MLP neurons of a small language model. Each row is named by its layer, matrix (gate and up: input weights) and neuron, and shows model dimensions 208-463. Each number is 128 + 24 x the weight over its row's rms, rounded and kept within 0 to 255. Numbers have three digits each. A neuron's up and down rows have the sign that makes its largest values positive.
Before each neuron's rows, "fires on" lists the tokens most often at its 100 highest values on Wikipedia text that the model never trained on. A number after a token or word is its count.

fires on: " " 24, " to" 17, " in" 17
L6.gate1939:111135122126134139131142164131120130131131139154137143131145120113155161154179077115150164090121180112126120132156111145171148110145154114161128107141134124125125109149126085098112119123104170135114127125136123112093091144125152154116088118126136144132101120142167125161172146135119133119142145140144104159121076120096120130093096156145101094109188163136135128152122144113119158117102117120158112088171141110148109088137112170121089130146065105154128131112153128128118106105153147154128149087119172087116100138120139143175143120149133126127180185113075152178167131118113163086132119119152133145138147171081119125154166132091174122114177095193106137140139146132135135126157105121108140087173100112148182104119148106114117100149119122143135133114126162172120143138120129
L6.up1939:148145121104081116150138132082146169108149119140117113145182132133102110156178132159123153145122099123090120138120125116125127136130079128171127118102126126116154122140102144163142139083096121107137124147100131113131149129109134146098130165153103157103129130105069106142150104127112162095122119141113133158085114165105117120139168114145137148128128131123150069112176125110066197118142131184133167160089167074101136139174143141151134108098116112104131110128142158110111113160118147130135147066088130131128106143109109119088138101149128119131136110114122144124167094111100146120135144099121133153088139143161096130083156154148089113174114184164132130111126151161143109100144092132125108097171132171115134117136123133123130129125098119128137129118099188166144115145143095

fires on: "." 20, " the" 17, " |\n" 13, "|---|---|---|---|\n" 8, " |" 8
L6.gate1758:115127117108164123139132154089120131102137165107114121123109109134202168127118147146149124148151106126121103164118139141111143095181107133125150136121111139112141120111132092131156122124144135123122136171145137120130105118108078119124094130132110142149107123126092185128106116098115157165102102129102154152157125098144131123163079134124112177153166130109137119099101081091139088140174099112149129134093089134175140136168091115123111145114119127146147122139087120128090109152146128137163147117078125144145155124103093124130106142135087155145136077156097149109128135085099146131125147100117148138117126095146138135162128154115119139144123107094156120099099100094125143110125127137142169150149107126123091161132141098132147124097091104141127157152133119121112089083130108
L6.up1758:139159162148125143116143152099142086131101106139133105149121143104128178091116120149178159117131129118115107112130121124164164137153138103115170103106138173060130111106131116142076147149184145098099110113091121137127104114131126114174074134111133136156081140124093134119144135132132087153153127127144156106145136152108158114150077133150139164117190152129121142146123117124157115103139128111134134135074119122127113125142099163112126120110143129137126114128121103156157150146139126100138144124117138152145133101121115125116112136133140115140119098125108133099129100114146147151140101131132141138093096070156146158143118126120127146140106119147117188078112073146127151107095114149168144142112126142138110117117114116099125116154109133163131149135175093115098134132095110

fires on: " |\n" 73, "it" 5
L6.gate2224:128135118097148093125121186077178151136164122114138113115099157138135163104130092109124142111131098190160088169108149136137099184103089125141105120104125143084138138167107151166146145136118164146121105097151133149119149150138122084127121131145163148101147076107133150124107106142145106123127122129121125139178124129154142154145141099098146078147145126157152159096116159148095135160124143124150118148120118115148112115164132098118124109089140116139074132132147136113153148134159178110155137068142113158132092116103152167089091125102121095135164120111127110114161167120085120083091125167158097117132121107129143082102147085114156115122135122166140126112098145109135125136132140123126124120138123161159156131119125145150136151141119132148146108168112113105184096124120104
L6.up2224:126132101138098084143175125093105142121167114121093082132117127129190165153149155136145093103122117152103146147130156126088159104151102146141094117094143126075148123102116110140178109111127161141140103109132163130067128114120107097103100093129142170158153114131106138148115145155154118120115125162084127120104202088085169111124095145139145155125118102101101144121131111153124098129128130163136119164141175091145132108149156106195104126155153113169139095130094124083159125144113145137110155113106115163132108134165124108139138140114123128117083086134142121142139102127109115185098156139071159126129084109135093156107135140125144112109126134127144145070186133145097138063133069132104140170143084127105111128140155130156126121124136136135108114130095150105121125115127112

fires on: " |" 37, " of" 35, " to" 7, " it" 5
L6.gate362:127109159118103148112147133075101131132132155142115120169117090128129164122109089144145106062138098135135121125099128117088120162092136157133146135115138105103108202136122107131129096123118137089106148107138115124093126126105105133126162139112128167132148153076149126112130116158160146162160089097074131153147118120157146138149181158126131147142125147115134101093098091117149118154135162081090120151180128120118132127134118131094172151125115132112131106093128152102115111130128141100139168115153115143126082143099087145148085121127158151137102122137134154136138143120156157147117120127144085075153120147127146109122154126128111081137163164146131165126079122153148124153127163122161146153124154138121159147125108155140143121088130164098108120150153160137130134123139114
L6.up362:140108149115166126120157144129092143126151134124092073121090105109118137109094140121150115145085120119134169116152135114152111149120096137137110098123126155094179150112127123158102133103141153067096131144127133130112113101136080159151144151135150137127142089159109093125139121147114172089175131123163128114101097130133099107108148111124118122116154156152163145179110082144139116103150142106096127125156118142148178160173120103114128138140098126095143140116048103162132136125141083123109148151100142147083106091067106131110127108101138110144152100118117168148116126134118150138116167108146110127131099133147146134145096154126126122152143101176173112124117124125105135122117169146138139112119097136140136143074126127112147123112118136056148118175170136140148127131099122

fires on: "." 40, "he" 10, " but" 5
L6.gate2217:158153140136163125146112169095132134149131114148119110137089159133113117144107140149109121116157111130091119125128106135129146144136107141114203166139110136135127136142133138114137116103130125106162164112137152160096158094152097129191178131103075144099142148134117100135121138071172135125113118164136165109117159148129112127093114141121109165107136129121127167101164130103097161095125111135109131116101137139120114134148144181096139135112102166142149158125130068152154148110132113139131100120121196095167124127127073099111133125131141144115143145169089144164095104098075134118145146137109107130135181118124101124177114157128110131085141147099105138115096172107072154118115135112166108133096104094130115186101123120090112140118113105184124142115127079094123151098168109
L6.up2217:142136112146089112151108141139148075110148089162099155139094128095139178126153135096155124146188113095118126173143162108109113104157144124108130134135119176138132153092123154117137126099144169130179106132136170146129151099154107100132123132125085108105159098156095110137135141121136135150150110147149118111109135086096141113118142121099149100091101124076151125115160086130170116104091161126130124151077170087132127150135101157127100137117134129118147090156125126142099149119116132144110155102139144080122100082104081122091145180125097153179123122140063153122105075134145140120142146120138085083108141146123113130182165124124131123084141161135080104124110130114106112134122125120151117137107174117152096164103101135115122152151155122128118125145081111127133128077177117

fires on: " |" 39, " " 32, ";" 7, " (" 4
L6.gate1051:110075098115111120105095135147185118104118130136144145150157111166138138122120119152135144153114120147122127098137071135122125153132149155107115102104146132075137127070166142101085148095124111137105172174103109149133141147159126132136105140107107109116141103139075099143146178123102162117140139148109127136107098150150168093142143089142107123119134142108128118161097103179137134107127120117167098155129098124122123117104111110112113114142127119128100151127124150088087110151143092102115155102104108131112170141111142096128111112136104142137134141094145117172116114138109132154116145089120151100120195069086083117149095123108102088158123108194110140163152140120118129116161137141130152106118160167138128144166126086152106133130122128134117081095104119150153090133103149
L6.up1051:125120133146108122130125104126172158218108133143149108099149166113109116138106114137123157144133140149117110147140142118124149117097080167101111158136102105117113106126124155127093109096103083158168109118097127141115153176100126154124145135119096086090144152164113158092088123106150154130055136135100109139104081142118136138135191175112134119133132127153114132093104083105141107101178164127108110140095130088136166096137154130087129141146170108126080104118110136140126139131129107146134132146141120107102138172140133113134126144162098135126139126099116148110144141113129181157124157141140115061098147145144129109101111132160112163108141104142129090128154124150144114143111120122137174130107180156098125137143143101125108117121135137160128149118162105100100131149108202

fires on: " of" 36, " into" 12, " to" 10, " in" 7, " and" 5, " up" 5
L6.gate172:132153113117169095130117100093122129074141135176150119085126115125114118134110168113159164116106183130116106206134112087134153139099142161179080149142136098104166092085120101133120125134118142114111164116134108157095120117151147156102094116092086154122085110146155142162097104119115152167125119129104109125157108078150146134049139104097136107115130153105134135082098114145092121089167110150147165121160128112118112119126130128056102168135096101142092091087153155124113156152108174145147143125147069092175137158105132097137124140107111126128138153137108112125096140115091151113097114131136119086131122119128135127129126136124100106137129202140163127135179112078117124136123116081128171131109128084096162088096099124105109150101133134102079125127097158153152136144117145
L6.up172:185107152162114123151147166106164119138104127110095113114125129137123103165161149096167131167104108170113133152144148146153121151096098120104141118166162152101116115093097106105137167103095111103161170162117123160108115141126134117120090140109144111079132111154106140099144129170126136108112155134114129106124157116072129146137135114156134117115138169158118113121140112142117106165118113131114113123089129152097131099124141163188140113177083135113109113073146147094123128167120130142095105113125075142152145099102110136124104124146154123139135097106132167149165159100136090127113097097153152110121138130124146109149146140144166154124144168125124169152063134155123111177122145124114143076186128113111148120163090113115148136168096143104112109114125145105084179112148185

fires on: " to" 28, "t" 12, " by" 12, "l" 8, " |" 8, "L" 5
L6.gate1018:127128117091162107168134130102109079107136140172127117157122138121138154124171138121138093117166133125117136101154165115133113109142108133157153115070135153111132156144144165133141106147140117143180124136121163100124160103140144128135122159137126125106131099131138122104157147173150156107129117138117131160094134172163118143162124115138120098087128158160126134135133103161124169138082155141101129062144135127128136133138121109063095173151128134146142107164146087108154174133129142109123116137172176090114127139134129088136110150157146140158113158159157107142167112108111118102119166087166143141078107113089164107123164194108113112177119146102161172130125124166111120084139174143109154138123117110133165155130118127140136133147112112141106133095089117114108099154122151
L6.up1018:109134124122146116177139136094118147119139174098108139079085114062119138107133152120146095127174150113096103109114149078123135155092120099138090099126158117144189114117121181148134130156127144119095133131159129096160112096155109141110140138123133124093124101179112113142167119137134088126100105153113137087112107139165109159112187086145106119085120160145131178130143151149115094123113109110116124164126078137149182171139097123164091145166105108151150106128100125096133129112131104108092092126164129138155140126129123093130145144147141126131127151138150117108163087147127156119143134119145123175178143126148106127118112144157124102121100152097104116132122134165121155117168154121103089180154103134141136142118180106131114129148106069152106118106117116149144129105157133

fires on: " in" 49, " at" 12, " found" 6, " is" 6, "is" 6, "ent" 4
L6.gate279:115156109149129143109160131119166158120196162092153148117153125145148125115143157077133155113086144123134122114126120154069196162153124158149130143128130126129101103117114118112146139099130126102108123137158127116095118104137137117083138083135093153107122093071106120149163089094124128168151118145112151116137126095152135149137142129114117156149113129123130106146110155097144140115119145155126147130133161157109094165115143100128150112121122136135151097097079157131112126164137184139135133122068113130112090111132100122151095154106109130153126119130115121161120102123079084153129152165146137125150100123125119108161102133121152111124161148170141122100077122108181131144141129129116141145124117087142127121092145113150074091149090099143056131125137160124123129094163159
L6.up279:087121195148130150133133092142197104121133126096130155127119143108099141126131110157112138116172127140120157145136141109163186127102107127127111149078164128138112168091121173154114151131160145131102156115189137128126115144107081083083113173088091162143131117118132108138106144124136146098194077155134082133147136114108149087129148086128124131169155161103104086139108147136161137151139111121155145093076124142144095099118145109112143158120128150136123103149109091133104115136165089130120158159138088159137115122163169150108107117152138131118176146128166145151104116064131166090164143124172095122138121136149065078126131130129187106132175158133153096130154125133137116116161106094125164149097096125095117143121168118125101121131124111145134108103115114101144134118191130

fires on: "," 30, " were" 13, " (" 8, " are" 7, " have" 4, " both" 4
L6.gate2421:111126102158180097107113127112107104136119128102148112124112113139080169114141112122106127103141159142121127126145127111138114159141160138098105143164147182114090152163108140161109140092118108130161146095098107144104122102145129154142123101143153096077097098077122114141099123154136117094106154124146109155136133109113107147153104119094119140134131119091151169116151127157089103147129132130158125126136085130110146123149113105139146160110121162161119142136123101158128181172104163146123103131171130126107135141166167109116103132115107121085127134107153155105136080129162134140083182126123079134140106140104126155123127116134101109165118132152125096098132138120117144161124146125211102159155149134152103154096134122138128132142154133138129145109064107136113096172107105
L6.up2421:106131099105158131107146114067126063099099125129153139155126105153126129106134129126113101138120112149099134134111141113158071148163085167092094092110134119137121139075111136081131123101152157074167127158171128111148144137093140120115153132105129155113155125096150155095087122140117139106143092172130121152113141129110116152118130099124090140122144092139118172150128128202116101153164113160148117132128124114120126136138124123130117162135111094106131146118178141127145152142112135147152113114102126162104115164149119148155116130125121146112126151154144151082144070159074131138132095115127112105134134144153127169130118131144160133143123119108156153112156186094114102084098141147131115077143127099106154119099137129130091107109145144102158140151079131099126128117107126

fires on: "–" 28, " " 22, " |" 20, "|" 10, " by" 4
L6.gate629:118138094169120123113124124057149140126135118137135140138094098106069135101089093140125092117144153144101156136123117120133140111145146113109155181120111127121128096138120161174125147146112124153114123097143121137151131176135110145136112125130137122136125135133115140112131144130110126066100165143105104101172093164146085149130144097127146081167106130095105119119152106098114111194163125101155121134166101178147135115140096161144087090137166121146088128144134141119098154095160096157107165106137139137105107091115159134110105119112135165179138128158165148137113099124163100130130166133152132144121132143116101123122111128099119136186141140111113144123132119141110137122165086112125114136129118077109118150125074116166115123110108121183093129162077114153064148150172145
L6.up629:157100077127114113167115149137164112131159148142102088119163128154087104117116154110102138055122131136118130143145105088142141144152130123105137167083147148128120115133135164107131099138095139135118127143117109113109095126126090097151180089169078083099116126118139123099124120123120135078129146142159130109118093127133136108092154149143123137084091123113144081129158153138103114083182126126109159125173121122138126109134107117134139162131114134115125116143108155158141107142118155110097095161125145130130105161113105093124084072065155094102145140133134154120121136090142170140109127161130133132087117154123131115109168137097147167171132138131109162119131128161180141092153129154106121107116153124101124131149136092130133098129122149157130120103129104108125157115110164

fires on: "." 46, ")" 28, "|" 24
L6.gate1801:128096110124136171154158141120127141097109136149149126102107112156145112114118124122126138108141150123129130112153078129107125142118146073102142093134120131154104116103179111148134119120116149130157136165144138093147119148137152146136164155105117135114109084194127117116148141100124102191123126124179142146167146173112138119119110106135138160120101139135126127121133131073121144140095106122148117148152106103117119137120139117094143150130128124097119127110121143109162118141115112085169161128124118104106140132133125136146137125073113087130148112099105144132144149133127145128108104144134109100071148160119165139109192099102118094101169117163174113130095123133139169097164112146121076097104119134165158125104155143106159142138095107164117133122131111098104131160111146
L6.up1801:133142106121098095127109106080146117120122133168129154119142112157104116137145137140149121150134095099153104173102106185126138107136137162131097131125156097113154118113112112127164159110127162113140119182111144106138103137169123140117126126138077149109143101142070127158134158150126116134098116127105162177143130082115100119156132137120153136145147117100144125157158125096155118095131103103178101072129155124158104138166109101130135162136101139163146143065097118124121147142149125116110133122161125135173109145111088147172117137132150113130080140171086137092189119105110127154135124084145135124171111157128133110128135125136101137129146128170175161126126104144137094171104137141140134148124111109124110152077153121146119158153123156186169178163138140112132146105165134

fires on: " in" 46, " director" 5
L6.gate1841:112137154117147147107083113096154144143129159076117098159147141109140123141140135122184102072135104114102111114133129084124104123130131104126138128121115109126078146096149150130188123136110126124142115113123155159130189123115118114161072136142159119150148118134132133145116143098149120133142136171135165146148120076110145139132123128117110161129170181114119118097066128146089128095100138128096129101144105136145109148098091128130092136156170151126109127133119127145130144101102136102120123134125124073154072098155133160081100185131116112144094096153113122117143145122136159165139082172115089098107164126101093108148142151115149163159147116143147124164118145159108133153127100107151163099138129102144156103159140124113129158158144089133079165148100142134076132118094177
L6.up1841:131124148137130125129125116117143094166097120127124142106176157154131164124154143141181143118108125164160143107094152119164158147100100118133137130106137135142156137068090134197121079121129138201143101144082137094081141133144127146156125132114103138157142120143109122162156094109105133114142121128114124115163123113100144090103062107124071162126133130104151158174128120135116119107098158107069147137110128124117096108116148186133130120117123089126141146169124123137137130125138134101145109139140103139128139138131104153094122151142145121125172131181189147115060162112125142124107153164160096129144132124081092132116137155107117083123118109105121150122148096128107166125134098150155142099173088141155149131126113148148145123111111097112137134157077084102144138115108122

fires on: " on" 73, " On" 5, ":" 4
L6.gate245:092161073138183124098120129103117154151119113153106164143122122129134173148145145150112104104139132161096116132139108133147148105131133128125113145138146145104142120115119109167125163149154094124115122092094162096135118130097119128135118104097145088122106072100065133184154126128079107123143132155115130090112171124122152096097145088052111110078117103102103112131134150156138112146104088133141134150154130162147107105176168078109144136181119148112124157113136151123139130145119151117137172129144093126162124116130095153132156112102134158115167164151160150131063137099148118125151124159117158119112102133131137127122165101136112120108091157149095118122121135105131112135162156143150122116118110128110111148119100096131131116166161147162159149121137122074126134120114107
L6.up245:073122117143099106149136154106141126097132113127142169119133130140123142113130088084131190107155086128158138125106182115142100118131131137141111154105089097146153119155138135155140166178135158128108149117131100130119100168136148132117124124106101141141139127137153119151116091119126111126142162095127151140143142133123107123124111155138179109165136131145118141145149115153146124111122095136146143127125136142109110151149098136139103127133098122175110112139144130118056175104150233110177137172148084090179105090110154137151111099151112152155131106114155122136093164115121139115128121160117121132098120099095158157169101123121132131131146121066119092120140156142159074152104118139145147127117132110113157111120091137101157094167133123113158127127123149140087123111135149

fires on: "," 78, " on" 9, "eral" 4
L6.gate1393:097121101175112177117148096140133082140099150125094179145122173115159132158085141143143125114122120114135131090122097102154123115139159173132125125128138112137098122109108120129119148121115132105118091113161097109112137171120155138102125119116136088137140110086120108139105123100122163147098152131116114154140095083120166159176147147167127139136127132150187159115151148139139115112138108141136127140132135141158122122130141126102153167124088111143075132084094127173113125111126183121155120138156099150130112101115143099100170142179166124122128113114120135115126130128103151056116134172076110135178070172137078090122121147082153073116107128112120094123100098149103154116072129136159167161170110169141137100137126081125141157117103139133162108156125098131133087137135116
L6.up1393:129144138120141140158159135155118129131097109115100149108155170122162134136120128139139152112127132125112111117158075108164114145113121157137131122117135110153118109134134136091111160122141121149098133129158116151141136149134151121098104144124103129145108105148130112180108114156135123153103157153139138180159119103133117149130150111108177131119129138130102151159149114111113149098126135143146111116104158097069122110109131136119093106112126130105145138126119131145117123104155158109152127121168122093101161131128132119111179149122111105099111096146161134127099154092129077111101143112147075117133098084124129110132125123069139105112121117112115096150078125160058119140096130166125135162162145126103147144188145092136157122167108134095143118141157143113129094138111115

fires on: "." 29, ".S" 19, "ug" 8, "erb" 5, " York" 4
L6.gate1034:174113128149144147116138156112124108134159128168109154129099110120093116140118114110118131122098156198159133148102154172158143156158116128169165170096054122114145143120125105154146092190127120136153102108102185126097132156116142099150104066086082128157160126143121108109180148144105153135129128119136148136107141114122133126131118118139120138132145129104117150123152181122096100116144122151139070184123102135132102120163145134158134126103143119105128137124112147132161119097141087129144156121131117110149146142083122131143105112116153113135108132129111114107084142148154140101131075159129105097132118141159125178141112089106097108107116163126086174104110137141099136128091124144111142109093150128177084140099141163114101110099143116173119102110151127115108161131139176
L6.up1034:130114097129177153114111153108091168075128087138113108113120122133162153087137114127100128134183157137123098148161132152118100123141158136163127128141132132121139081137104122142130127151125117178092112176183142173097120118157140151112091115109117130158136171148146139128120100098112150106119085138165126122144174167117143128147131115113149104157115141136120108118137101144153131133103128106136133115116172117116113174141119169143115149160140125161080120138112108099139184118168108156123100129132164114112120103114135145150153155135119113093174172119127149106093139134159122111123178079113109143109136093118114156104162118137104110149102132135142196139142140152130142166069119129140136136131170126126137138172150205118118136165149138159213124132146143109135165116106134

fires on: " |" 23, " by" 19, " to" 7, "with" 6, " of" 5, "=" 4
L6.gate1397:088136113129110098101145127079104122151103089134153135156125137129128134106139146133150145115142123162095109131158101108135113113163169141119150093149114132141108131096121133132151133121157128138091142111111107077115141096142118158146104114118126174127172102095133183101143104118154156116140121087124119143144092116161105117116137142126121136118126099143157112142159167160101152155112147139103174106121142156119117124168161126113142113150116160159178130127187128125104107111103154106063130110166126147129120171106102147144162118128143122128086132157120149172142152109118110126162108066110137145121128148138119151098142162160116135119141145126146118174106146106113162139123146109149127095140149110139152103095109124073096107128133148163125155173144114141120083141159147
L6.up1397:152121106129148125096131114115097094115148124065108129078150142121126128175125140133171174130138138131131130065159082129117080121143131145113132116147131107140129123151146157146144103105157159151133142171096113130154148142104124134150145148148140127104113175114108131125103140113121165143143112138129126134121109080109111138142133148180120145119115115098111160141112121146123109167117112141146104074160118094138195146125134100168140148147105160144073128096121148128130117103151100128128150159137148141141123117109148146134164164126116154125149168148146151133190094101102111140117163099140146182124183153139148154148122086129137128129145140118133172106150118133152096134110102122174186127135099107112090144149110127111123112124167170065118161183126090161109181135139114

fires on: " |" 33, ":" 12, "ang" 8, "erb" 5, "ie" 5, "ug" 5
L6.gate1392:111146134136118160146125126106150112086133096123130136124124161121131097096150132120147144137141131132126121119115154113160127136130096098107133123134164125128142125164113133147106108165129179126143138090130134103116134137111130141105122115124119161115129119094146124096112116113114161124100116131123174133131136123152115160131153119129118112148137121129127168119178080182127136116120140126088185087119121152141109126155050113138098119087129159106130156124143150156113109122056109128128123170138145077084140166117134129164134109123108102127124164135102133147107151074094159123160098120084092130064139143127125116122080115108108104121108105123125092113117128182155130116083143139102117165111145096160121097122134120082115124101112116150130115121145116100165120139107158
L6.up1392:136120105129142146134154093173100128140118130118080123107137077128137146099110086162135149087168120104124043128109146145080120133104093092142149108129151137108130103150139119159090100147103115094113134134159180125137107134144088143130117106129129116157096151107108145134199138140115126143140083125137105117155157087121107145133143133142138136108152112140115133166147125161106126172147103104124105145098126142147140092138127139122148149106125138165125092165118115166132153123125134127096130141134120090120142120121153116104142124110096111131143127136114168139103114101122104133175097129128120147090139122123117121124101123115116149156147133123091119099091127100103163142123134138148114097111103130153147161119117102084109113140125169132108160059124086154129162191084123

fires on: "|" 30, ":" 20, ")" 11, ");" 10, " |" 8, ")," 4
L6.gate269:142126075088145111132087161139095122141137136097106107136123122141077138100115160155156091179128113106124120137115148111116166158132135099139159159153135165153111120162123123128153097132126124119131154153158127101143112123112155161102110120110086130109139132132053117144127152146072093164107167114134124109168144136121138085138114129156128099132158099110141081139152125124077144142099140137137104160151119107123101109141127117097158138114104133104144175149111147148060140134156164096142201117211100075163139105129142124145160136112122118157105100145089133093103158133142120157114116144116186173127130143187116127121134112165123115125144115121147098130175156150127145110118151109135110169116179083102166130107129176109134119139133121173155141136102115076134127108132090
L6.up269:140156162132145149117105167141114122100088117144081119196132126109103104124147099111142114146119116122084141148123157130114131138133172147123204138123109117126140124126141123144145143175097151109149128132096113112096135180093107143168094150139075132110139079151134138142136160129120121101113165175170141128132155139102156131120136118134120128117130162129152127153115128141102128136134116127132151166131157099101079112117157141117110125107115089160086127131117128125129184110175129142113133130158086139120157109121133117147149134120146132087108051128158108125136111082098138152135103157134120139120138111122104097107141175150143134101156095106135106098086144161150113104123085143122149181116145138105120076123117135129142133132104141143097117121129128153182142184087110

fires on: " of" 19, " a" 9, " head" 6, " in" 6, "ing" 5, " did" 5
L6.gate929:088118125114149115151110118117131110122127115160083142129186104121121120122131218137162101176134143111135121135108187179157150089127118127134145142109129168154101097136173081158141156083172137089146142159149114114121127149085162146137109145088143116128122158102147151130134120130140128132169153089119107173102143129109145131088108101135125112115118116160117080130082130130131134156125143139128100111112126167121112104110154104081126120154147092116114128095075183160140125178108115088170125156122148112118168099114140117078125140155121120152136095142123123128110062121091159103118108158093124130181134169125094123119111133138138107156154177090151142147156124121122117123150117111164140130118123087133132138139100134114120137128104136109103157162162145107120155129144169
L6.up929:116101157123171103127108145146147133117135113130058108148106129153144151131124154132137135115129088096109113164083100149137142093106110134099087163145135159102121133117163076136153160124097145058170102143145106117118144159131122112099132113139133102134152122150194153185112114134169096144106154078115138132143138111122149134133125123101122093144180128131114089114092142116107104094133109127147103117126113148120135107166124126084155099133145116137131100151094133134117117186118132119157116145108094120151133122127104111114124139121095132131117111142129117100107117127158128118150148130124126148117108142113118122152173158078119095131117140159123173126126162123115091141089126120157117094149183122127120103098146082150125122131118130105130115120172119122114088158115115

fires on: " the" 36, " were" 11, " both" 6, " as" 5, " are" 5
L6.gate487:088097094114131140099131146137118127159130136186081122124115104161115100133106114148123121114137120096103119127108120117158158162114184151087118128141114097129130140160133136159091128104110106120142153156098095068154134141130152119138192133100094170092128105126110136136107121155085118149180123136133118095093116143116153123134149104132147111132136135138127152159095191113112113156118135087155123144134115111074156163105129121116117159155134146108088112122097151150102156113097130157129169106155115182105140122155156180156085123139107152107143161131103136107117115145155163137149133137119118118158109161134130089130122107129143130158101104139127145072084140185137103118151156121180125098118165078124101121123093066139165117106064128171173106142123138174112089134139096
L6.up487:167161124139137110153124131142069112105135150143195083128114119102074119119142100128120139151100126127138129124128085098128153121117112126100107129106175108141126112133134098102135111086143184100108126127117070150128152129111094123127155104098157118100145116128131161137124141156127120086156199119120167205137110157170147097133143106161135172136117127102152148160114133125128144103156105154132128069108136097157131151076136137090138135139121123104176140109164125146131182137123138126129081150157105185098164117100115090104171117135123173117150120102107147149126091125146117122160169144138144112126161077153133104078130162165091138126119101139163130117126128131123138109138142153136137133120103136105150116126154097164111141150108161102123129118114126093107130143115099

fires on: " |\n" 41, " %" 11, ".\n\n" 9, " " 5
L6.gate482:097063084147118122120119146087106114105157137159110135124100142098139088181144144117169130121151156063157143149109087102122102133111119102147085127087107131113152113143162115131156166160155121114096118085089135136110131124133144130111148150147085153123122124134086157173155137112175105078123105091115105100141136100083124078124129163095109076146143133148113115140159122129155105155105180146131126086150121108130131120117111121111129093147183145127132131143146133067109101086114079095108125117151129160135088130097117130150073167106129118164115141152120123122136100139096140106159149125134126121128094103123089121126126115097095109123125137116135130117128117134135134121155137113131090070149097123144152110150118127104142132124131140168149125137105099143184098127144105
L6.up482:144149155154117103096117113112132140149130095141159088149103146097143101159122103144146121124121123164135168097101118177136121178119057131161132121110095138141138141110107122152113167100181173103076125133110094162157124139118101150098143150154093095108128156151151151140100105120146156140132148112110098113081122135113120161127079140121110187106144130126153176097120176091131129131145139155118173148173125144095140105127071132122112081144139115121094101138117118157140127120064123138146116127143098148118137153098160121106162159134106160116121067149129150162070170138124148186108127131126124112139157151122125159087136103127099130101099111126140100114119176138094157111157122165137143110128171114142132149112157148169177100126155159106144125162129124126118118124149101

fires on: " by" 52, " from" 15, " his" 5, "," 5, " to" 4
L6.gate1192:113126108123183128133103096132125120135133099114129157142135139134161157124105074116154172159158144146123109132119107121076135120122120114147103160135128129161127132108155101115106145155124107117150166118080135110084144124079136116144165167160119068136134094137134112084096134151161142128123119134181136145105166115142097131145104102147138079125107134173139123169088112100120138158124158175101130128105162121125094103146083122117073177159124127125081123141115143137180120154097142180110129089136134122085081121090106120167104118114153100138113136148164136130154116179093135132104125134115165139159120104082168140130133132094133132137133138122141133133147129103106131146133151129133078145096102129145139087156118141119139168118102102134130125115145133139105118141115138
L6.up1192:125109183092121147127130183135125119150123162151099103124117117096160171125109104150127144158080148141126115130103128115166130132151118112152114142159137137122114171111137111119131139129106139147108105107140149128094124128128075143118138163136111092164118095122147173138130085157154154169151128097161137165090140099092105163157095142141156098134112160148126113172142132166103095090117147118151132160118066145129101127120078098151116129092075117118129138130144083150095115133128139123113145106139114105133114135143114115088056146109098109126131128144171132110150084108127153155096107136113145132164115148127139104136153122126152131111175078130071132136088073125108125109107127150132062181127127131195120066147119156114052127112195114108111128130171171121132145145091095

fires on: "a" 29, "i" 16, "y" 6, "ya" 5, "ki" 5
L6.gate2148:101124125134114153149108138139116131062156135126132113150119176098129123114110119132129116175141124102147125164094140143179161162129121100108107097130149124102119156087134157117084119112149077108144141105131198117094113118120151134162140106135135149125147136076144130101126116114129099139126099153157097128122112083125153150097133113082109161131103156147075121121147162120074137125124137124114108168122102103106091088143120138119132142127151121096093100207133114123096133108161134170082172124099152108146098125136153115081117179097141118122117106179150112158095106110112142158181130188138113164144141126156160108128133126141125148124113135132149121112140130144126100139146117148112165179122127141107101105116083118131123140117098144165177114191122116149114092133058110
L6.up2148:121133112158111123110136101109138135126111111116153115107091161157124132150117143128148151092086127178109135161142154108159136073095134118141151156097170132144162111139153169126106145106158103152136157150135123132103164113119140082127124086116177102083097104111159127136096145137159107163106143167119111148086128121144112167112151104152094107104089143137140154125155107133149127143113128086137108124126102160108113164150119160123136134142095144121133165108147117183141121096153110138119170112083114115112144107141110072119190171111082164084112172134128106081110158148145165182108150153156143135120108095153156090143118171153105087135135143128104137098139102106140134186129094115134117128122125160087141084171112183124150116057127116123108140136087137130188106132123123

fires on: " (" 23, "ad" 7, " in" 7, ".g" 5, " al" 5, ";" 4
L6.gate1563:144135137131126155096121119116110124107135134117129119139113121130136135114139115129124113126127116150145114095120154116183139107156111158130104130147140100126131164121140130173136156148117111106154169115098128151109140136150121092119128138074115135125157101141159161129177142182127172150161134134158145153167105130086137162108125151112115115116124179158141121096129117135087149165164133153126106130148095128103113138133131124121159119120150092110094112103128137114135158150100154128145102108105132145168086135108142111092118094156133143172132133162131176146151107123104150122089184125179144118117148142121130151166116145134090124148118192113147089120115142108125120172154126129106131182122121150170087156141142126113131151107117073125104156127098130168100138163150154
L6.up1563:153160107123117118098146101121129105167165126119106103102128127131140109147126159087148101123142124135107159147106158125089152134103143115113097131182149149135118155104157127148120141107141134124176140099118108081127094101073089144137179125132108157103140148137143147166147092178166132118113178085105097118140113109074152134110148111114130115153119129131156159128121140131129170150149095130092089136090130139115146138128179117113152130125110121103109109149122149136141141105111161126130126166166140187082150150144142110143155145135112127109131119150157127082105138115161108160098114163099122108121150153095111130102121175142121109150089135153154133081094160124137138153128109110074122128125148110143143144127147133092134115114106088181148128146136140154125113121126107